config = dict(
    positions='rope',
    rope_fraction=1.0,
    init_std_qkv=0.0276,
    learning_rate=0.00498,
    lr_mult_o=0.774,
)
MLP neurons of a small language model. Each row is named by its layer, matrix (gate and up: input weights) and neuron, and shows model dimensions 64-255. Each number is 128 + 32 x the weight over its row's rms, rounded and kept within 0 to 255. Numbers have three digits each. A neuron's up and down rows have the sign that makes its largest values positive.
After each neuron's rows, "fires after" lists the tokens most often just before its 100 highest values on Wikipedia text that the model never trained on.

L6.gate38:148175150164167167105070130117087144143109169120134116136195111161116169162141138126129127104113115172136110138144119149091132083106146146109130142141162168187153146034101144110121183069100132197130090142112105151174114119085169126120112110124144091091152152144152101124127108127122077176134117066104176188112173101144137080133151139109106122206097127168156114138150098125122150101104165154136187128086135181146092084154162107123081088108107099117126097150114172089170173126119130131186176137160075148153138120121119179123132111093177124098123131097085074137137140144081112044
L6.up38:121188075120103105125118139148156097154070097126122124133108150093055139180179120114089161167121128122192157088074133152101205116070110135120108104116157111130101186150119186139086110150032141120071135169146093102117127151175179091121088136074133119165179179116060100124119089159137120134159130120145106120110135120150090154130105131121069134145111188167183092172170147068143149179125158138073072154129138162111093159185157147143100140166170124135142146140119107127146127117115118099153085081146100184112119124160136111084188136234169149157153075166117075108087160119170128079
fires after: "man", "e", "o", "oun", "p", "v"

L5.gate280:127109110092110197149156168081078107145107156116102136130147123126144058090144090159094114204146079079080133126148112204152129176156104163070140139153122137132169095133106121115121097068080116167122105123145219078162152110141167200212102121140090125078135137137148146153134107107141112146125122093162154170110115124153106148182072115120041049042164169110183081124087117142121149115143136141095096127142086099166105154149102203169170117109142147116115128108140101093104158154170164098123127188156101131102159163132153115105141150183081147151123126096083136145137135124147108140
L5.up280:137099140079123159165139122129104140132100151136150128162176082086163184133124084139132142124130095098137119134088176122094165072150128062071143072137121135088087105167124085051151097140172108147167156127120153189137091118113150173113204128105143142125165102123135098136174093173121172133099134136079130124130176096159079089096078117221100113129127106191182132136132130125114178139117191177150146104103184123201084141164091166156133137166132079184155071108110127149122096124183130085093077103145127118129126169160095129141180132163074193093184131118121109130143171123110104139
fires after: "g", "F", "f", "-"

L6.gate50:151119136178131087123121100169082149149161125182080104103171119136164120138139212150140104149118121155119080155191157121063156080084088083085102122088100120105130128095136130098099154093155143118114104118120119116178132101213164062197151108116082126156143111148111144135118071110162134075140103102186176099116101184136127168099137122092110118130113078123137105087110117106150127112133093134124160185180108107100138146135114103158205100111160133081157133157123089140172144161207096104117141147113152085150111096153104144101134173157116111099123147097136081123084178139114116187
L6.up50:131117201145136097109114074147047149168067113144153102152140113125065141191102175114127131146171112103148066111209079122103122062101148151150134085135150059080124128120109154074136098070150127113106124150110079147175113140151136093210146092152154117128109055130151109130155126131156102142082148081151146129164139138130144144065117098146114145111099103061248153153081115125108127138139105091159117167094135115121141126157136194121185118138104147150134134071123101156204161213135094087103176177086114066142111123141127134107107115149136103182124177153117117142105141097161156120
fires after: "p", "g", "con", "ep", "s", "P"

L5.gate129:146193108149106109092206102153146074094113057121091069111103105106170112104092091089135126108073135155168099068132141187174113157122136083089120220112136157181188110127091142083094104127132050126094120137099073129142160086193130116033169153188102125132127112116095112143107129181110150150063197153130147091131118069119145101111094121133161133132102196085111148135136126098138123108159142077125124116160111149163112180124181154165074140109178078149152116114132137097071098091115157164105118125126140155145101138152121171161118155129145100092076137152144206097096119163071133136
L5.up129:135112064134130117058094110120151166121120076160131132197029105117160140161106108137146110140132097129157138092186127147070122133103107147187131119157195162105127150143081096075139112131169130159193143104082165158091107107145124172145105129117107101127111111099155109117085117185181140095112095151128100114118124109142135128138134113114141142120098131130109107189123132099174125064127133071159080124071104175054124163040131119094140146116101142058149140176154148097147113116130097134135126159111183112168173176123081167165093091105130090136075154178144232163124137132117126084
fires after: "re", "w", "ar", "li", "d"

L5.gate104:157154133139167197151164140131102193139109158160157079108129118130129122100088119148108137190095157171158154135176153124231123139159115111071153124129126100092188154139185155122098174079142118181192089137173175068212142113107131136108102148102176163205171089084113157159205121154108121204171074124118165120116122094114108142111132179170122134153172150148168121103126149109135169069137124119140096116059167061070151082123144078145091101153119147141091165108136181080143171092138109167120127128138053124094096090125114163134123126138108120114131089138155073126170119124112196125
L5.up104:140150071110141148148199176099089116085189077118115126125134100083132169119127082148114103088155140174159077059186120119177141119146179135090190103125201147098141146121150134087123155074126138115113107134138141131151129111135176121107167104141092095156121117104128153109126115147131086099148124143163105129079127141140119204154053139138115139143052110157120091136154112158129172101142040100159099122059166133131116132143132138174099138121105110117110174077128135079079166184131175167179129105116162132122133176089124148137149114144108161146180104147135108123108073126098115085
fires after: "i", "ar", "v", "n", "on"

L6.gate296:148126130105077137108117127091121124144181167126147166122164114186097084119170138120113180184178139123140201140170130142033117126054075168070129143171124140101156110151129130133155098087138152115171078122120107120169185092164118142144131138152125162091152206169156114159131129165171085087113104096095153112108103090130145139116110134086089154121130119102205132127100172164197148098154154115142152094172077142123142196134078126146105144137117103134111183144139155127184109168136186180082076185089077124093146143201146071132103132145118171128064120094058148159086120123124114123
L6.up296:099123138101079100159133142056029145129078090148185118109103161065081146114156113150142145163174145127139240086151105132181182125064080108093116087104076150113116147105124183066132114120150121114092107110140126035157132115123146100218125090092124132149104134103134119102127114158120096134158128119146105094157079129160075113114130176181120161137106116100186083106121073174145080154122110137104118141084117133136140174074164115112134141184115158128177149179111146047109153091165083082152159098166131114175128146161118136146134124155102183176151172130149154117110130163130121111
fires after: "e", "O", "A", "a", "d", "w"

L5.gate48:116093090123156151146121082144133145098180145205125123091083130179127094117197135103111141056105147096141147148113161092132083099086078087104077143080062164122103171148166141179169178158103150110117171147099115058059200117176112181116133120099096115179107091137150112132099053114123143167137088130131077121121096122144121203121083142121127204106108134144161147114164153136063106169101073149073127117152118085129104133176111103143130154144126096133168195156109128125147108147089111109137070127116077166146106128083105089072129146088127186113114108123119139135163134163122147120
L5.up48:122121125173117086117137093140135159092091106113117105064164171132160130057063197131076154140153150178165149161125067131172140129120098121105135173180147096091160127101186101129147110148146087065136060162153097116161160150146160106087138194138144123114146149134115052135109122124091090096175171061168084118113153096142114153102148109209148146088155153127158139107140121167173198088176105164132109162149141168115090086131139115070118154177168116079144139146141110140161083128096128129123065074098059100146126103115113102188133177090095157142122144119189115132157181144122090131
fires after: "c", "pr", "r", "cl"

L5.gate115:144124089164114117095154096160180154164152090101151149157122148156127102185132137131168113085088154125093115088131091162138111071113112089089100050148151141064117163149151048141135121148127103122171158184133150121136137048106172147132144126132075125128100154103165154134129121167118163170054130151138124136161144133111168052177124128092172119140116148114128148092159210098125181155081139136080103145070142168165125115120123141108076170064084087146205084142078084105123149102102165150117063083129133132083160179071143145114178148086195125086102101095167117130183129088097113143
L5.up115:171044104143107119120148087153106153140179153102147121171248125115116136116137151129129128096123140136125214164159123107066150052137139068093125110184147145103049085134156201132118144106094129133071053148150197092139129122110115111123129124091141170153108162113110143084094121120132154099115124101095154149177071142124161114153114124108153152042176069109108164172188129128110147134187075117148095100143137165111126094114168136156119116128141118114094136076088128146153160116120188194137053116107123090143146146058184139158209096056148175138105149136148081091112111158168131102
fires after: ", ", "to ", "a ", "was ", "en ", "and "

L6.gate121:166153131151145143102142081121099155138058119126081130111082096121137160174092076118184195179127161124180098147100167106095131124143148219132051136122064131133120135138156120123115175151157145145115093175166113168161128133117133109153109143090142185130133152139101183142118161096207101157155125066199156088184074156107063127083153071121156092159115155164133131128165124143159062108092151099179137187117158177102128072128128112088146072128108150072109183125098155135164200150137145163138086116129093128150173066140167160124117157156071081109093074103113153113162141102096108114
L6.up121:151100097137154159192210093197148104136082141045139148144114117133168107128075162130132134156124145182130130116137146128057157162148118106135116146148087154142120113112115111146147172139145189112110168064119179092143103139090141080163097140105155155141107144132123143134123163171132171086134112081141145151135079194102181147116163162139112076203077140062101132133139149122113043129097151088133119191142148135105146119148142132107136081126139179121136138089135109105104144170120105110092109095100087059105104184119142137174136160150094141167106131123106131136135098156124086056
fires after: "v", "ec", "ev", "i", "li", "iv"

L5.gate114:145105135157127112152141103098153126098110167149141106133145162154155112180130138112139124131138131083080129094069109141146208138129136139108088134148159144082146164089185110124124162129140109126112145126143173152126086124149105115129177192168131131191087111137130154133153186170154126074118175076117117136113098139192149153211125059127123108117218149106087134090117107241141076091158127087136128167156063100100092112115087172099123126060127187150147153205117207146152101124144178164122175114142140114148152045087145094149149021148111150151080136096147076123150152129136117094
L5.up114:164144110103161143109185055115134101104138118092123118153140049154108123122144174154154145085098162151154066154103140144081142075076181073117122133168109124148123102147131204109135144160118131123127099062149102128126126124128164103146127062178118161193162152086070122129166102133162154075145173088116103136099117122172140131080134141180098139164149135116159146152127113146113114117085052108156085096113117053104146190164165141093160116097131147077104135163139150109155077076149119139136119127171147115147217145150196134155164137165088138118195102133132123152181066144046119163
fires after: "m", "gr", "r", "i", "e", "em"

L6.gate116:103140107163072104142117091139176157074099102111107127160141117077112161135145200095133056111155095134091143139126097128166119142084139142094122128129102142108106138135095140137097130092147111181097065146074146096120172129108113079155138127152051148117090101124096134105096129168160203112141106130141071135107132146085105150126211085151177107083094080153113139127145105159118091096152144122104147119144157098192088155139049147143178119092150149181105178152090131096130141144114106100124151151087147165104067200166120162118114129201101138126057164109087166123096142074143139163
L6.up116:119109127149076053105173118134142100098137126151157117168200140131129117156133155114161059146110104137207121172168154117109142208108087127112107124142178167161131132103187056142120061157148169130114187112118109074173149097138140123115146154083174122160094116061070100110173151077187116165117188132141143132121071118132177136169126107128068095096102102169150100075074145137123128083149171131158131102114155099127121122182173111171183123128045124078160108146105104131123158100138142101116152137138126181107204176152183102125120102114158093076160113132180117101117140063107131148
fires after: "C", "G", "B", "T", "c", "e "

L6.gate92:127123098138096114159144109064086138134112133107107107060137151137116105128129084098173158091173092113139103105106148148165147167134176135135106117113114117138121184126162118129100138113112114170029187164109117113099164125159151169131197165093075138144102145139153167054148136125173134150073114130150117149145118087093089125151118187209073138112183136125141071112081111118092095176149106128083148182150111101127132149156167132172108128154115074126127181115087106159099121091138111080150051136145143104143191140154136143118135169100134053130121148097088206053135088133104132103
L6.up92:141107134174139100113131091144094132181114125124134126107132173167109162148099121109094165066095158132132090102173106142186101159095180132138100094116154096098104095131142095119147174101134160152099067155137154143133142108145079160111135133096174131137181109059128135188137164044156130167133159136096122134129082069112073158153120079137100097114110167146155114132075137093146066099156120160075220193089164168133080105192093161148136103208095118094173123104081064147151092173148133141118103077153153175078117097127104122070132121117093168194107137174161148186180066128118107111
fires after: "ou", "rec", "W", "w", "ro", "a"

L5.gate94:106111118148100114076088110012114164103176111148070123070119069088114120154129108123106155119091104133152135106122108185115121122109133145157149109147137146096126114176103110131109070119101159093116138111139149140087139120136174201079137093121120094095125052100142139109074085128090147128091141183053099146180125069142128137131101106114105069110137151096123083127105133159101128110144178152105107191106164149108047139161099199150111141144137112129170086120127163106073137079123106055141089155076095147071086136159134136103120108097097189104084142089161124134130164139137190115
L5.up94:146116107129127117134063126107051136111100128135058115121079106133139125069163119145098126157117120130108146173112167189124078138128154155181071185168123081114144127054104146124140137114148145126100245129125141183150063174122079162099138106083167143140134088130094149111152119119131097125179093107129102154176074098136124112150088067169176073176122117103138123144128123183171128152117136160107174107103104131160058124149141122122150132121096111109179161083088114168174114202152178164180149126052151117124152154122140093140104112107133091108069142094117162198165068146173099144
fires after: "w", "W", "be", "G", "g", "l"

L5.gate110:144148109111125083092118110184173151115147126159144101091160178144143147152206110064153145084130146124196192216174130169150124151070121157175088109035067154089140152161125116112147111096116137144148111188091144115091152102124070080084084154177074130109188138112147173084125169112165129070108120157194133145132126084134175137168097099131147152139142191131184121104145189141094128142144099130146121149085138125142118159146100115134135073097192100102128122153115107120138135097100122129114122166204135124138166125189076093124110104089054088111166145148129094105084132083190084114
L5.up110:099157091171119119141132130132144168124118123089166133114093139131163158101101132142115128140163142116102071150089126109145071163149129169126171151082188098137081123181198103159122202135136143090140150112119178175122121146139102136142166138085171159129120152160097150050197168107175142183160081142146145133146152093217176093109121134104151186085099079140128079151119140154130086113092161105158107114131082119115109111131166090122101105117142124092137016130109138140122144149115174133124094180164070166126144061087075180163159152074103088073124168105151109130129117135144094111
fires after: "S", "s", "el", "ex", "ro"

L5.gate231:140066144133122080167136119150188137151154156102099146100108152105183068172140177117113086142073090089109124149127107081073096188137096162109126142124159157161182163156106053125138134112230135131125100088151177107109094177111147120129190119155150104123060082148072136088129176137177099144118118079173066141116090142170138155120126072134110158122126137099142092096062141113113099134131146157177135152139099163135149082118162143160174079171116160118107121130112162088098154125130129155156086127179139144141098108134066182108103102122096138145145079110106139137115183062199112124
L5.up231:054134115109160136169141145135096107192114134101148135117144089127100088114165147136098086090064131121109100199117110095125097175182178070139116059168136142112127115152142131109127106130169160096110201116148138048093088173118167119122149108148145133090177125131107143091122088134151139134137129138150153109095183094163139197113091096178143114132097122119165152088118188086163057073128143169139125183120095098151165092134116131139105192118157097111154091143089149134133164119114095121178147147107185157136104158121098101157128180130148140099144062130123156117157161102129147156
fires after: "d", "L", "f", "ol", "D", "F"

L6.gate166:090108116127132133136121144133098151133145100123149189140171112205157072123156136056086103161183129168134126059202040161106157132141138094086105118078081144237099115155110167131179124136118131141085130139114113099135116103118110128139129136141092110133080138115120150174122156177083141121109172057049081118120107073144097131153134143118124157100155112127118159158114153166158123114152139126105101139055140104100092134118148143150119174180125125132114129145086167082140085152108159147096162094113128165139082155153182094144076158129057166129137128153132155126083144135124129178
L6.up166:175120193110155104154109121112099126089117128195122134136126154123099147121185171140151140082123166200150098141127138139126182136162102096103097183133105150131142170170117166161134120103096119203165148138127077065148124153116179136151144094133159078104158086128130085111087093109146086116138153101131126077088174105125095227138080129179164100152136102147141107069184119091178090176130161145118102063088136121139136133162143106084103113140098133161160114121150126199119148055099113132154144150138127156132172149058207068169106126081099132141113101092147166084156129113119095081
fires after: "m", "d", "em", "a"

L5.gate301:085075167098177141087140107131142176100141125084070127121135152117126104146141164185126074123131069084129121147097137142182176118139103157112108099144111129100155124140144089185143137186109164131117094160153129099109179113133124112107175100065176152116089108127172088065059176144139185105133117172054126149107122099178158148143139115061141170135159118071128093093158137118099141172124128133144146108152164093129192086160125112101101154105070089135173136128140186171096131156145168159092134108138105109164074157124173116149119142136105179102085117171081106045126115178116164138
L5.up301:094101172149130161137094120123126149135134090132160120144070168066131153135142102117099070086085072102102107092127073063138089163146143082124142149085134127169174130086078112124164138173113110059109110118119145105112153116179141185116162152121105157074078152068105102155100120107113124142153101122169125153110120125195113118102168134112140151127124136145138123142145167081073103158073076162069137142127186112084122128177177151104107131086100153096145121157151148147137111083078095161113134164128131125100123149080125133138073139154148153111123169180154076164126174125143089081
fires after: "h", "a", "S", "th", "c", "H"

L5.gate302:154125100120074169140127123150128128164129115125106112137181188149092064119086145155083132138166151129036089129151102165134114159050125134059149109111152085114086126091099156133228137040079128158172140094183170150083107106135154149175106144103088135117037146160174150110172102111107101125136049084097126126119101037125103087142200084126072131120136186139126168128159142133128135078107137097129120185152149150155108105152095118171158144098113154144099115112110124088107182150104186167163136112176140071078108113156114142150083193156127141148133139110133084140086107172127124146
L5.up302:108113181096105152079123115123178117140119072133061089132166105097126094094135103162155064162181124143203104156105159057117190123120125130107037120144078137131183155096097110100087134137130151105076126121137147134161151149126159152115100089149123088149105101117140167090143144125100140118126186181091171098163083170136122112107123128150138168123064126141179148051130118154149110181117153086164107130116057138115166140108133109163237178162095121141165130119102113099105149203095155139107156128097105122140098141121128116123135107192112126144089159142122146107156107155120188204
fires after: "p", "r", "oc", "t", "T"

L5.gate174:137086089156105055163105130135123157123153112144161087102120138088073063112147108115066112149150198094183114085095082108101108169087129158144124125096108223143127131146099058139095096108154123078126088111120126133127138148145171098114103085133154122141133103227085094099169160125151140114154125157150191148162126126195086097116133155153155182093134078129105159174114130103134114102133122136095145107110093145127117134099134126168126106171202125185134169147127111163110095124165108139132138057103138079191136152133139100161164097141161122112087188086147131066140064119138111127
L5.up174:167107131123118074108114120136158189083149100145133110160122145134150147134149160167124174159178176069076128160090146097110053167043132157153125096126090161114148094177139093161153092084077104084078133161118129150120137101141125105095161167111116137134054157138135061057166184118074130143133128127098135090125115069189108098104147141184078131115138133097106130127116097134098122120131170078165103155107154112163118121153030124051142143144086140094135142171145134143151135153156103115037098065122146122139100158142201128159120113190119146126131151155179073145108164133102100147
fires after: "e", "op", "com", "ro"

L6.gate64:090049135194109110149125134172120085177141168125091116044201142163106161127118135112166139081113082194133114162113075178152102151132106177109159136141099093105116107135165059082138157174070132109117182115087125097142156087138113163117051118128120157168127121140134108156163132115091100130145086101173142124181100086080123152091128130149142065132136220076108127091125166087135114108179131112100155150079150116126154087149159189173129140157150129122179118127134149115121135115139122142111155118131155149108144082056155087113161189127141130137140144094140106111082074129072106079
L6.up64:101092189211149104088142105188105092165183086107113139152101126156071168147148168100099125147107105155107132120166120122143095157112111101132070165101102111164184118149131047096119145159155147110104128071081196110140140153222131156180134111153127169103130144166157121143159187086147098135132152097110143097125063111066129210155129137108097087106121171088123083124155137148129116108156090148179139149159141140034110102128153158135111109178158172124184172105144123181097114107114110135174146148094127112138100114066154135091048146086157120121087123122094151191091099138130123133
fires after: "th", "h", "wh", "H", "ti", "Th"

L6.gate44:091189086171169109109176147119118109149081145108071125145122142133099169167157095111133197096079125187120121124113097159175136177057175155101080130206191179135092130135129094095112206078136162118138135123120098120122147123090149150146111161119056095111113167164112108136122105139148127116095128111137148100105139121156175118156149112097094159160087157105158052124121144163117126148148123174071099173152135140070181128150153157123112200157165150133161065158093107128205138155112117086132171108093108114198117067165124150113117122161133168114126100123171029128061156163132117072
L6.up44:140139111140154132192101226136054127136138109154171055177136126105151176186102137090116150121098123143075136136100106136115118162104158171151147116160138127092086163144139114134073133111091107158060112115118084066144148116117175062118137140110141118111112162117148170112168093163097131151176129123084109150142146105119114133155112126132115179133167157182171155158145104189108102102123188081114143168109107131123134160180112122130116152115105167143169169152141123100127107084232150192147134110139120154150093116160083115122159140126096158134102142113120059095128130171204095094
fires after: "g", "m", "e", "ri", "o", "pro"

L6.gate188:117125063123098128102149117175129149116109125169103132134184145168167141130094078084137109082165136165144122132120088118140140115126108158084065152135173165136093095089122158123100151107121157138098102201080149118126166093133128081120120091068116148136104083086112164120165207147116155135127083135136108074105134126107086131119137098133184065089048097077144133130154173173130185082154102181047075186108076138150118094080130139154145119118161155100149113197165131141109144082141107191110080126157047125087179099152098158120078103164149104117188150120166099157128098095109074114
L6.up188:190141100164106140178120145156060100164124142138164080119094097117147086120108139137092163110125081108104082120097097171075125132106098169139132155134141147128116129154134113114167100160097093179176136080140115039174126094126115148115139120157190151074109099080117135197126108126165115150129140123156169150069103136149188135145149188177150145130144104124133121180074161103172116099156115136173075140102205128107126063142131130145109065122122156085127107161107163151182086133093168160136090069171187115162096104132126104155120089125120185059122116065155094092161152071128121140
fires after: "b", "l", "a ", "L", "was "

L5.gate156:027172095131144129098174085133079087135082136157150080163116175150141144131121105109116112137079109141138150201086170118106080095108138201169078045119127128125081138189160118124121144158142164101117121109174132159133108145146075132106136117149131180096132129092131138105112119140088140077132164104128175186160129138158171072112099124101096165182132117061161122156126167124146149092088139100165113139145115124180138148124123165182117063116106128182184069156141126111102141104146130114110194092102130145102055109159088124118141115098096080115135102119110168153124167092184155150
L5.up156:087148144166165186130151136145123139112150112108097088123148160106117171114073113170066134099141080179159117105126132148106150129135112128103127194120136141080081157069081100079117080140121118068173085109088138171112118073149096135143139097134176144081115145116133124119121100170122160145162078133117096118189150123146164106119094187120153140159099157125153107025031138196124151059137139108187083136105083155140160125121138152207122126092123114088168123187140147163122124172126175135136081137142142141099136132036133130103138144146044051136134059125110145137134142141165078134
fires after: "re", "d", "g", "to ", "-", "t"

L6.gate34:170128086128113119159101135128160143049095103137129096084120080106141081118148084098171125087093099078086119099154104122151147153106149089126117130157112156127137118161156072165140098137094121080159127172120111104133104087121176113135150101091133152141095101125087136129081119112106158092091084122148071147196100112171169131211130080116143171133166130118134090156093157126127206137109172101108130106139114213147149028158091144114110132055118098161123125166089104150153107090108127115156155122155099057139087120099089134113052149079157159144132048151110080137138180111150146172
L6.up34:131157108073073095181093098142174121133111116125166139113149134097126113122138102102181110144022086134127145122080162129131115101114108112129142076042117133147141142128087120102165156115091124072133145119149066112100180132094156108115120134111147080104126131157153141185086166129096156132169063151120118110106150150126128078130105123096130117105141180115178111153116114137159124136186194128061089117180123181169148082145111108128124154146062133089136132114129066057205118140118103082127162106092126039125124127092118143068054169142098178116105055120163091130096132128171079184
fires after: "b", "L", "p", ". ", "e ", "e"

L5.gate304:098120133153115059198108108133119174150128111067116132127134148128110125101149083102080098147101122116127124159139195115118092130109090096165123136163127065140142130192128116160134164094104125140108167159133119173115106146091138112127094167157196146173133111144171168181153182141151126192152002106101132140138141134164116088091115141141127076140176122130105110086161114153159183078123093113116141164192165055111165164118108146122208137150102138132156160102133159125113098115146101100193159119131102128132086132112181162110115133163159163131148143123154128128084142159114116120
L5.up304:161149147137162155105143126176148140072121167086130133120100148169099122120125153134129150158145166150168121134115166143136076138128067131069147142039118086084195185130102086100145123123158148129126129108148098131091082090148146083123121177113150103144138120183171117133113134149169131119172115148106186153198075142168131138113141178136150143150175069144101121066125129171148121080134134099174119182130116119071144182159125156103196139171120123094193093082178099117094078093093112189062149127122046105185129119132113152196088131072105101158135129106109078157127051148182173103
fires after: "cl", "oc", "ec", "uc", "r", "is"

L5.gate313:185126161103135147209077136175157155098087069122139101157113124134090113132123110136112112107134126085109147108119118172135154116142101158143081167077117143158174122105134118071170158053144120177132119105054134173112025101182209134110166127140159127130151121086151133064142093126118161061166107092119101077182187085113153135133142112124154169190141127149164134146107133121168141133123151058151177167073089121168134082133129147114113071082143127187119147110077142140163119138123097128195134115066054111084139131118146125192123127129123138082120121088152155160198105130137115138
L5.up313:132105103119117141125196155112085126121112042071138135134183137099130158184140085103146120092133089138126124186172092147146125138123165134123147155118114128176133106190157149143120118148122133105075105116083123119125104088088146198155143155120178101148121152125132169132140098084144198083149139106155108227118166152102124153134177184126159147194147119147098058115103106128178109105147172126157129108111090109091108150114111165139143189059171108140152169098158119149137106128078110111130121112108144099156125118189126141137225148083076155046150146114179086054162140113148129179
fires after: "i", "m", "ter", "ar", "in"

L5.gate282:186101076107167175215109158092152178139117103079142132153072077144137124169107050121113142087109106103188081118214129151094137088189099098195138161101145146118145099111151120113160055117149131107120135117097127104121108124157135131134146136129152163143125108128146106155107082135133106138146138181126173133109071079124126149166146153118172140101111084130172086112170153056134120166064118129067102081140096142124129106077146096126147142102188046161138186143082135076140136036098133065106134116168084127149111187165110085094139144123093035157100130106138161073144202108100105159
L5.up282:108110130144163141141085143112150106117160090159136151121129122108108145088162091141164117123150129136130110120094124065130100120122092184107112084098134147132202103126137106048136128114161181140104144122186158156161105175156116126117177124089155174087161114123108107096222154112121125114179155124110108068141162128131119126122129115129124131121088116155181153141132134169100158122126120071136114156107082156135118125096116199115190132133133148106032143198157068056188120092089148144153215161221064183079189125149115122124143156092095113091135112167122105087097092136105098090
fires after: "d", "s", "ar", "op", "ic", "el"

L6.gate42:122088143105111131155184093103145129147159115130126118107066091093224061122074130151140148178170117173109149129126204112142128126115135149143093099098153101123111121147093164108145110162137129149130125124136127179146108030156109115088193133135096088152150128139114162101111096165121171085112128133113107097094061142121138125092099146157118081104139145105099110204123115143107079169132143142122112129168113123110090143147128167094129109162114157157145156117177168116194156100123128129176128151146120132173115070127184107135130022161172134109108109124189128142024065102128099145
L6.up42:135106180050129102173097150154138207184126089099148091107129130084109120099193123164116072119121171099124175096082135196144130159095171125079153092172168109160079136125043151147110115131098126147157170085166157130148103117125160104132135133114105095115160139105097167110166149112130189111159109145155109081108116144120060105138144165135151106152148144097122127111132123123062217131089138163158120127150128124134083160086156119115077160083102074109071133144096144062120125070074157111099085131114172122178142130123091082129103141091132231117176165117153158123230127100171141145
fires after: "f", "F", "si", "i", "ev", "at"

L6.gate312:128101115150133163132197151139144101164162185096096116150128105134146084133049152138140134143141087113061133143124117160150149159136143148135157095120145129127143118119075140151132144082103193147141161146113101124122147108110095080167157107106152067082111090140113125159188102130150089091154092078088091082129155153095107137144125101105159086148106141132156134161191171179161143129145072064094111153180188180133110071123150077152151179134151159163160150114141179111110082119116103136168136164166119177185132138122100144135188132166078180122127127073115111124134139163186162133
L6.up312:180113210134128123135146106137168103141150124130112158162121153148093102152120131093094157131102146143145135096104177170121117129073061129088096132128129151063153154118116144116086069125169088190107176134125133125130119098163113127127166092139138088164202169192103110074130115147191131107085068191125148152084179138145147140146157116127084106127153170074159098099148126139118107204062113124115141073087091119144120072128152084100110137192096109124152182131102112121135134058132134151134128178119110077134138117101163131135107132148170153158153127131128175100111085116120094088
fires after: "| ", "f", "1", "n", "e", "\n"

L5.gate214:173072129095137105142116158113158124118115108152117147102075097127152137168106160170155133076096054117129107135200172168091091115154102144162126143162148140165126137112110108104149072127132124168151117128122058167080129091132141154095125103120121048131172114159108088137124105186117130166056118113137147017142129098130072170087106138095135136108151124116146161134108133106092105102171121113096134121122152104142105148163121142155162088067133160160117113145165070085105119118121102176165064130158056084185138142055109082190117122196110127130193145072197154139084125157167129125
L5.up214:123190139102124172111129110134114082159132137089152171092064142166093167123115134192052096136129149150099110122135169124124137120087146172106093144110131074082138143089080133107153130102078160110140110107121162120137108151130134093117144140121106161102104136123116127148120159102131159124112089105129089116186138112096139109148047137165146167101058069133124175084127152194165151131116115098080109141038142093134092188171069160094138154106123151118118152118185148182066131132165077074105081119095118128206136076149106131146139117161109133131107108093146167133164149064109109102
fires after: "i", "be", "pro", "rec", "per"

L5.gate107:109096177134144176126117107093127119175128091091078154192109145142155135114104095133159081134159167157132126128143120151102105118129124118160116183136119114107122141099141151116116148148135171160091148210071168127147167095124130078099123114098096156124055146147160182162124131156192181219134143100163130152128131125075094176158152134130103190147115064147124167046176169136136105113130140161143129155127109109099155092116120091097160180134153084094194104181083052112120121110128179098119098105103118139130123085064134132138109084146111119117221086138145146109082165149134174071
L5.up107:120174171099133122088167041113139151121061165182133100179127139067118131118181171056123057120147086133161111173107141185025178058123138097123152110148143195125148154112131102117146136122101066133062144084069149088163075108087148093167128164194159093028147095089116094122147120136092096120167105146142125076113114129117129122136119116112153112117107140108111130116132145155109130119164140167174104152137136100130109142123105081100096132094188181136088097103119127100127134115109154197094121149104103147064132143113105198126155111141147098104159107143084085135191148127137146116
fires after: "D", "st", "M", "F", "J", "St"

L5.gate42:091168113071183164156139143115082124196108143165151092122135101184110130054138154146163146141122067145080097144203112188071103150154089073115132115141133116160143125161169109146111061148104111092102148120088160127115120062208156067191116142125131107113139077199167142131109091108125109138122151093147125121139156060144151142114140166087143139160113133090112100110114120103141104164094088135110134109136109142166106121107159167140132170090118139182178109124136143151129119098108129107106117132106101139136165097132117138144113123135123135109140107196169098059162098180129148117
L5.up42:087209124106132123141146130125125171118139155103135080089165142142115081142108159162137097105097101104127122155120188160106166148177182075177103106126102133091110087081097072111126106158185114150155115130111119142178093102102094097067139060124119130145109097169098139116100133139158102130115138090163132064149161064154105135131114131150079124064178161131141115214095103142116097096162140163151127074119156154103147115113088099119100131182187142170101091113165079181125097103113141140148129092140089152162153142076096161131158113169114118142169081128174145112145128168114169124
fires after: "F", "M", "f", "un", "it", "fr"